{
  "d_model": 384,
  "d_mlp": 1536,
  "vocab_size": 2048,
  "norm_eps": 1e-05,
  "bias": "all",
  "init_std_qkv": 0.0199,
  "init_std_o": 0.00307,
  "init_std_up": 0.0199,
  "beta1": 0.9,
  "lr_head": 0.00766,
  "decay_fraction": 0.753,
  "decay_shape": "linear",
  "batch_tokens": 32768,
  "doc_mask": true,
  "dataset": "wikipedia_en"
}
MLP neurons of a small language model. Each row is named by its layer, matrix (down: output weights) and neuron, and shows model dimensions 256-383. Each number is 500 + 25 x the weight over its row's rms, rounded and kept within 0 to 999. Numbers have three digits each.
A block is one neuron, or neurons of one layer that tend to fire together. Before each block is what it responds to, as a language model described it from the Wikipedia text at the highest values.

Verb stems or stem fragments in main-verb position, right before an -s/-ed ending is added, such as perform(s), appear(s), serve(d), meet(s).
L18.down214:485450501505515521509523475477488515522517459503498495486471490482504478513487479502493440467530496513486463526469458505494500505502504514438710501512504505518503504475516497501502468489463523509505465488505490477514480509528508492532508500508514494467542511524479489527507475504504494472511515536474506476541510519505465507512477486488501502515507503536460514536504497472495500492545
L18.down249:474502502478503494502498542513482442515497474487507498498486487497473499506481484490488491457511510518493510494540484510523521486542502504507612541511489476499479488516506524498532476504535496518523489544530530475510448497502546490499498436506503507472530505484525458509472480518492506522503534466487502532508486526465489527507461547461544491516467528517523478524528578508486510486505
L18.down307:512487493498460505508487479501521467473517511503541502511516506509512511506534478534479529521485498510441526480532472521510513514514493468485559472508494494524516493448477497476519508506512515504473511506476483455511515502512464486506551476523495472478454524461505530487527506463500492516513525491509518490491532477473525528504542516486490472521487534474520493527508512501490484522439
L18.down332:496506502490506532509512536466455493494530484496486498503520491500579470534491467466469474480520466516501496466465460495496473506493481496584461489532533475508529476507478472506512469490511491493504468487484479493508516459517514490513469518487497482526535478462513513522495513501484487506471507494496500479464475493497493499519466518472509518511503487540452528485482510526477469469513
L18.down368:491492529518442562485522479495477450471514500517519479541527488526520497525483481520453534515494538460522481508486514539454508514479493505510621473531485513520522504489507476524480496499550555491477505478509496549538507501526514500505492492492515495518473492463495520511559500501478491458471503501519473476490479482480496505502532469501526496486506487538516487481441484508491501465518
L18.down410:498499493483498541513488499531508524478503498522511474526509533490463517467481509515514480536512512522469530481505502477456459478492471488504665521522491501500523516504474518484502531457473540521485539506533479492468547494496498495501517478509494516489456516515481508497457491497521512535479514523495498505508495483484475557489520560502489520490504516470525498486518504518522489464473
L18.down464:532499516474490537513508529540498494529492522506460478510511504495492515498464470496521488480480523458542500561525517513517542475551467546482677506505466540517502500533505516516514487513459516525503507490519503531457489502498524515537466500480498522556479481527509517496489503500476500509508501512479520511483451490533529514523491503502525484499471499506460482456480504511531495524527
L18.down470:466465541491500508518515555511508567451453532530497542503485501521499520512498526521499509523508531470529478478491475502514486524459526529546621461531474533522480528461462479511471488515488523540500483483482502501486532472519488490502502486534489461513456504474495525521493513518459514530539470516457491475525490470511480520466492518501548503521460471456489471525498465546468481504449
L18.down672:492503507557525514465485494470515479488448448547491473515482523498496514495510532519502551532530518499523507501460471488523507530482493485486594472515509495505543474490472502503490506477492513530480505535481463500489529492516503533463494505499504480494508514479535476519513482473471472491456488517484552509513469537509479524469513516474509479506516518521558476520490473526455510503487
L18.down994:491475464513447546482486547516501484469526537514570505524446462488516488475489514488484497466525512506513534502493451471490471477490472494522564489533522495512486508506513527510482533467480520551498494498499530511496481491511482510485509515504507527478549512480475489483514498478538492454460502480501518484529484490450502527506504525472535520477545551496557534457513466520480532518529
L18.down1003:513495535498508499454510531466509502499477523491524500505473490533498508522493487517506489476482513471497491512471513500505487467436476501500522501509471509474512494495527501500425528465526516508521468514504492477499515531491554515487470535500472508501503479487478486524483530476517489492504525507506498535477512490523483499531484495511531487498485505537486495535488488504496547500472
L18.down1190:475552498482525499516504477469488495504505527509479538528513493518496509444521470516483495491477466559474489492488516498514495492494461498527670514476516488490506530506478485532486474531499508491478527491454491534477469532508530572491485503518473528505526473495552482480487486491502506489494468539476501500489511485510487488506436516470491505498509511570506492510489516480453537479533
L18.down1327:503515525500485538507505513506494484478534504538477527497462481482482496502496506529512508486505484497484521482526506518526512510514494491504487511513490540518503506514501533481486487500514520513510537510494526494462460510486481526498483489510497524467478506495500478501510516509519520510526498507511494503509490510473492506511526481455519507506528535479508505493501536549473536476472
L18.down1328:509522520495479487509539463482476493460508504518515506478530503510509524498528497474499499521586533501497502516473497447478484513481533483479679456502510520485504480508490520506456503502505498489492489510478489480511524492525519490471510512454489507496517515476504482494472479523500504539466468514439542499475527532522575515486484479486493483489468502550520483488532508512503496515512
L18.down1470:485515534522513512508509486456482494521459488532529488500499491533544463511516512496501547493513550536527497463482471465501501496496481534472587514510488515497513503478522526497499516472502507525493487554484512521521474480492539536471515526511511506497535489502528468513474495489513511507511529478476556491563495496461481487493457490504563508534470463512546492528507516470505500543472
L18.down1521:529505479530483466487480498484467497526475506540477524523526478529486456538478507475490504471479470477529524492492454455491495490517473508472655481530480486477479516478503492487518493464503528504477523526503533497548456475447504502512520462486503517474528493493451493526469501489517509441510545505504467527528476492447448537536502553493517509471500501492516515521488513507466464526515

Standalone two-digit number pieces, often a year's leading 19/18 (1936, c. 1540), plus scores, dates and table cells.
L12.down1245:506475482503490505498514516514514510522519461525506502481528480516509503503479475555474500529505518485506540515476480541476507478552472489520507498507509488521486498507519509485490513464509523519487505470480493492485505506533492493498521514449443475502487505500502511527529517469498492517513494479485492494498497540483493700532532514531493513533548471491505513534502471472498498496486

Word-piece tokens inside longer multi-piece words, usually before a suffix, as in exclu-s-ively, beli-e-ve, pro-duc-ed, indivi-d-ually.
L6.down93:562506495435523517481519507500466546473465469533478488505457462469524480521473517500487525491499516498499480502553470520512508515509447550522523542517498502497553498524464497544452467511528535454463512499552519513515500500468529503524471498462524502496497485549510515462549516536536482519542496515476491498464509487504459486556497467494498486489512470466464479508541500559500509531488
L6.down176:516503495517497533482511512521473467477543507550517517498489522451492467509530489448445466542489546508552473486508502525504493481515546530506538507501497498527492491473482549464489495448477553481494524520535526476482494549485483480465495519498480495503500471511549540490519504497472481472507509502492512468490505489495486522454514545534468481465550478512455448504498508481536519489478
L6.down307:455485494498490514498489518547498501522497507478508487490528480481494516476489484438482516526495487506496496484500511529492486469515525542514526512504465501495519476497490478478501494534488491541525492531542489507544529495460499561514473490564543502508486510481481528513524471503500445512467479493545531506535514500488462483461541491482477521493473505489459522501548476538513464477507
L6.down1237:503483520476455483531525527497485472476536487512474561511507545491525491494496526526476472534525494503506480502486503485524497523526514509503545508486519498519470489517521532450540566497482520518523507490493511453475461543528465509503534470522484509510498537480527489539479480496508468496498464509496482536544515458477487509522508528529471452519565455542507494498533526510483518499548

Tokens opening a pipe- or semicolon-delimited table cell, mostly small numbers like 5, 2, 9, and also some words (Stadium, Durham).
L18.down64:509484555496501453493490555457488498559502514485480470516467523510471487541540539520496527497466492518478491515519464511482523507500491510488654487486501515487478501506497485476482533512473515514505512515538470484498482501521491510539514509545519525518497446480531502505514459540545530497532490512503465444522490469592500527487480510521442513525495460455501475498484532510532521463495
L18.down218:499527518518429523531501508517551475511520483499534504507519475491505505523511495513527485523516497512494549499479498458476463522517487486459481518488515488526502492514486537478504527512481494506477504499491467497505500493488520529547516501513450468509472536523463491505463465474504507512515506470484479501519564506497442560493491508549506477492516516482548486497513497502463444514446
L18.down285:446502482516457486502497508486508482489499500508545510530529475500503474542409504490457502486519497518555489526518443456496512522531486488502639494493499518519508499480497530503534523474508517552489501482493547489511485468487518545493508526463481467484511494465477513498488493429503526500496501560519567528479512475504524510482504432501498476514465501533485514491481512523502458490496
L18.down286:502468523512534506461493530453493493507513513517511475477536458518544523498449486488481497539551498477480454511461454481519485490488488496450681512524471505526449485507507502471507516485446534498486544498479524477520530468506518520521496494502513454503543535497507513491462494504511505490498499488519495544557476506512491503485507505498462488496499494435489504542527514489426462529528
L18.down302:500497492514507489487470450464512508506531495499498496539522484519472484487520466519464495485480536498494491466546515467480523456525518493461696480480484535472476515478493468514533503497494496456475525542491510475525490480471466523518505510457515508491511509493489478495544455548461497495499500517441517503483501506498511482501525514479491499536491477516524517497499469474488498483505
L18.down564:492490469496456495476498536472543462513529470483485493495489542521492496507483549486484471479483502484548514461491497534512498510530491473481631492497526520529463530464503498442523500469467489511519480519502513469502519508502495474475508501500466507490500491492484485509551514502530486506483515532492528513517496532520529513462510486525500509559487526552498488472513517526490488480492
L18.down662:519483538510506508477520484507478502500488539475489501533471504507493417449465485502483509494517495499511521482501484480511550473490523528512614468495476493475505459483475476539494504535508485505494532530522501474521510501505477495486479539500477555478494505515513491533504494541439543513505505519488483483486525508529462459458489490473455447524528465496532524522519466486460533493520
L18.down733:474482510540486528517543493520475467509521525532516478535544510514550513541466472475535501513544506531533480496490489486524493488546531515491597502521521469522511502521517474499474498460505491530494459486524499518504517501475488534534508452516465491501504526496516436515534491499470493490480529494484479510478512492517523530483547471479536458464470507494496527514521460495520474513463
L18.down843:516482512524545520497509526506512491516498481528528487495526499480502553448517461489472485486519483464515504500526514497471492509504548489528609503470467468510485487501461527434509513508507557466517545468496518457467477529499499497486517529532438518482480517442494515500469479530503504506469463492504474513513542497458478545513524532455481506525489526517522517486540518498506502495498
L18.down871:498457508479467477520522465466490503510498494497484496481507467535493515499507518520475531454481545483503521486485514480542486505528503537488542481483480518455507509501511508509488504484483464471483482533496495494532469490443509472541427525469481505502511484467478480517512459533506516493548523527532493526509500513499495463504523467496529504528482469573480526516491484481511488495513
L18.down884:523478535478512490531469509483492520501460461530512512490526492501504448481484506497505503477462481474437489513543527479495515494461539527512660463487502504498501472479505503505470512519474480515478538526503557461458505492515529491530539525490477488502495529472470484547496463476483538491524525528478522498501517541503448511526477502480498493519480509518486527512471481527500533469498
L18.down1253:503494470487471509529501527496513536495491467487515503487510496499554454505523512527532507485498532474502465475515513530500485489451531525494659486516493490514528529485479542515517523509485508535514503488491506488526481511514544469470495514450480507500527513516541522526483491481540547504505500554520500481490482534534486500505431498491451499509522479522510557526474472503473514530540
L18.down1278:496499509541482487507474486487493462483468510523502492521488473464493490508486483499502517490523480476493517465507509501505446539475489481514730521480504458472521502471490498536501520524510461492511483512536513514501530527492509513513513442486502509500514480510473469500487484540505488499491522481523440507463493493488512529510500493505493485499520496508472492534487486473508497472519
L18.down1284:501505497486506507496546504496490510470550531521489537517544521497493490486534511505506510472568479555519500512504520483514507523469510512507576507519497485539510491524515481492514497515495550481520490519495473489522511466508511537516542476507492462518478519513523471508481483483490485485516487491488486477509481479496494509504505527482508513500503511492509516551518512493476515498493
L18.down1293:506503519511515505506496496468452515503533487509476538518494535506481496489482501469476462508471527495524502526476501480473510510514502514466683489504502506492508498493466474531494484490488504486488492512501484481505522484490481499521470510464528533489479466475507501491459473530490487495530473504486489456508489480532511478482504540456529507498479505488497539515488498481450469489467
L18.down1499:466509519477540496517482495503497486504519523489521448513536491498506513518509496513517465492508514526513475471476516502564510506479483468460646468508501487485543483472493545518498533493540490474507545488512494494470487478467473487502512464465497479484519507505512506471471467497522507474497498523480491488492498553526484503506497469513480466474473524489476493504519502556507521517480

Digits or blank cells inside pipe-delimited tables of sport standings, set scores and election swings (−5, +0.39, 25–19); also mid-word fragments like fe-w, de-li-vering.
L6.down199:504520485522495482480505491492559541492504514482505527515536506489435515458488505500471523530464510547499496520553479477450525478521492522524486509468479532514529438509557499468470492505517514459484477490507466477552460491508487477504506483506523503478496530542484457489534487484517487532521470491522508466482540489501485579538475497525540505514502474511456518545486470487482526499495
L6.down280:535526527505503494486490515523527529491527491564505490522524491505482511507529504514496551487510488508496504523476466521497487480572440534493497520514481485522516485502511545485467494535503497466485492516501484526494541484511503505510504480513477500500515543529472518506468494491514472494521465529469499454532518503531500583537481548488543484501522504490499510502477441498470491484511
L6.down346:544512523487513518467493526521503488455468458507514471474528481560501493499502512493500496503474501521472489503512484529520482513541491485499470511568509456490501481502520488517468536486469495504504495487512493458527504498557524425493481523492462499463513535467492458492466503469509489505478479551453509537553530518490501540530487471542524482526524485461501492512464512523473505544526
L6.down385:512486536534499490494450485503519531534502539476501462537540444524440504517470457467527495533441510551496505507556488533473527495515509442500464509512491477514512497477500508531485471498525491518508477506498472503549485487510505484504502495487515526473523500530521528485484472483487476519530507535498508483483523509499503489487508505456500521450460492494551525496508476485441452483565

Fires on a verb stem right after a sentence's subject, just before its ending (-ed, -s), e.g. develop|ed, appear|s, continu|ed.
L12.down1459:496544529502500524497536493501455504530481550527517472453523538488515523463476473509485518541471524454500520458501487504471495489463470484489543542469506518486488500490566486508440523517501476523509502502500483495540506489538496508534512499487470484522486554492477494511484481474489541491521513509467491508502508457441485495477509517498545471519481512476541498531436491465518491469436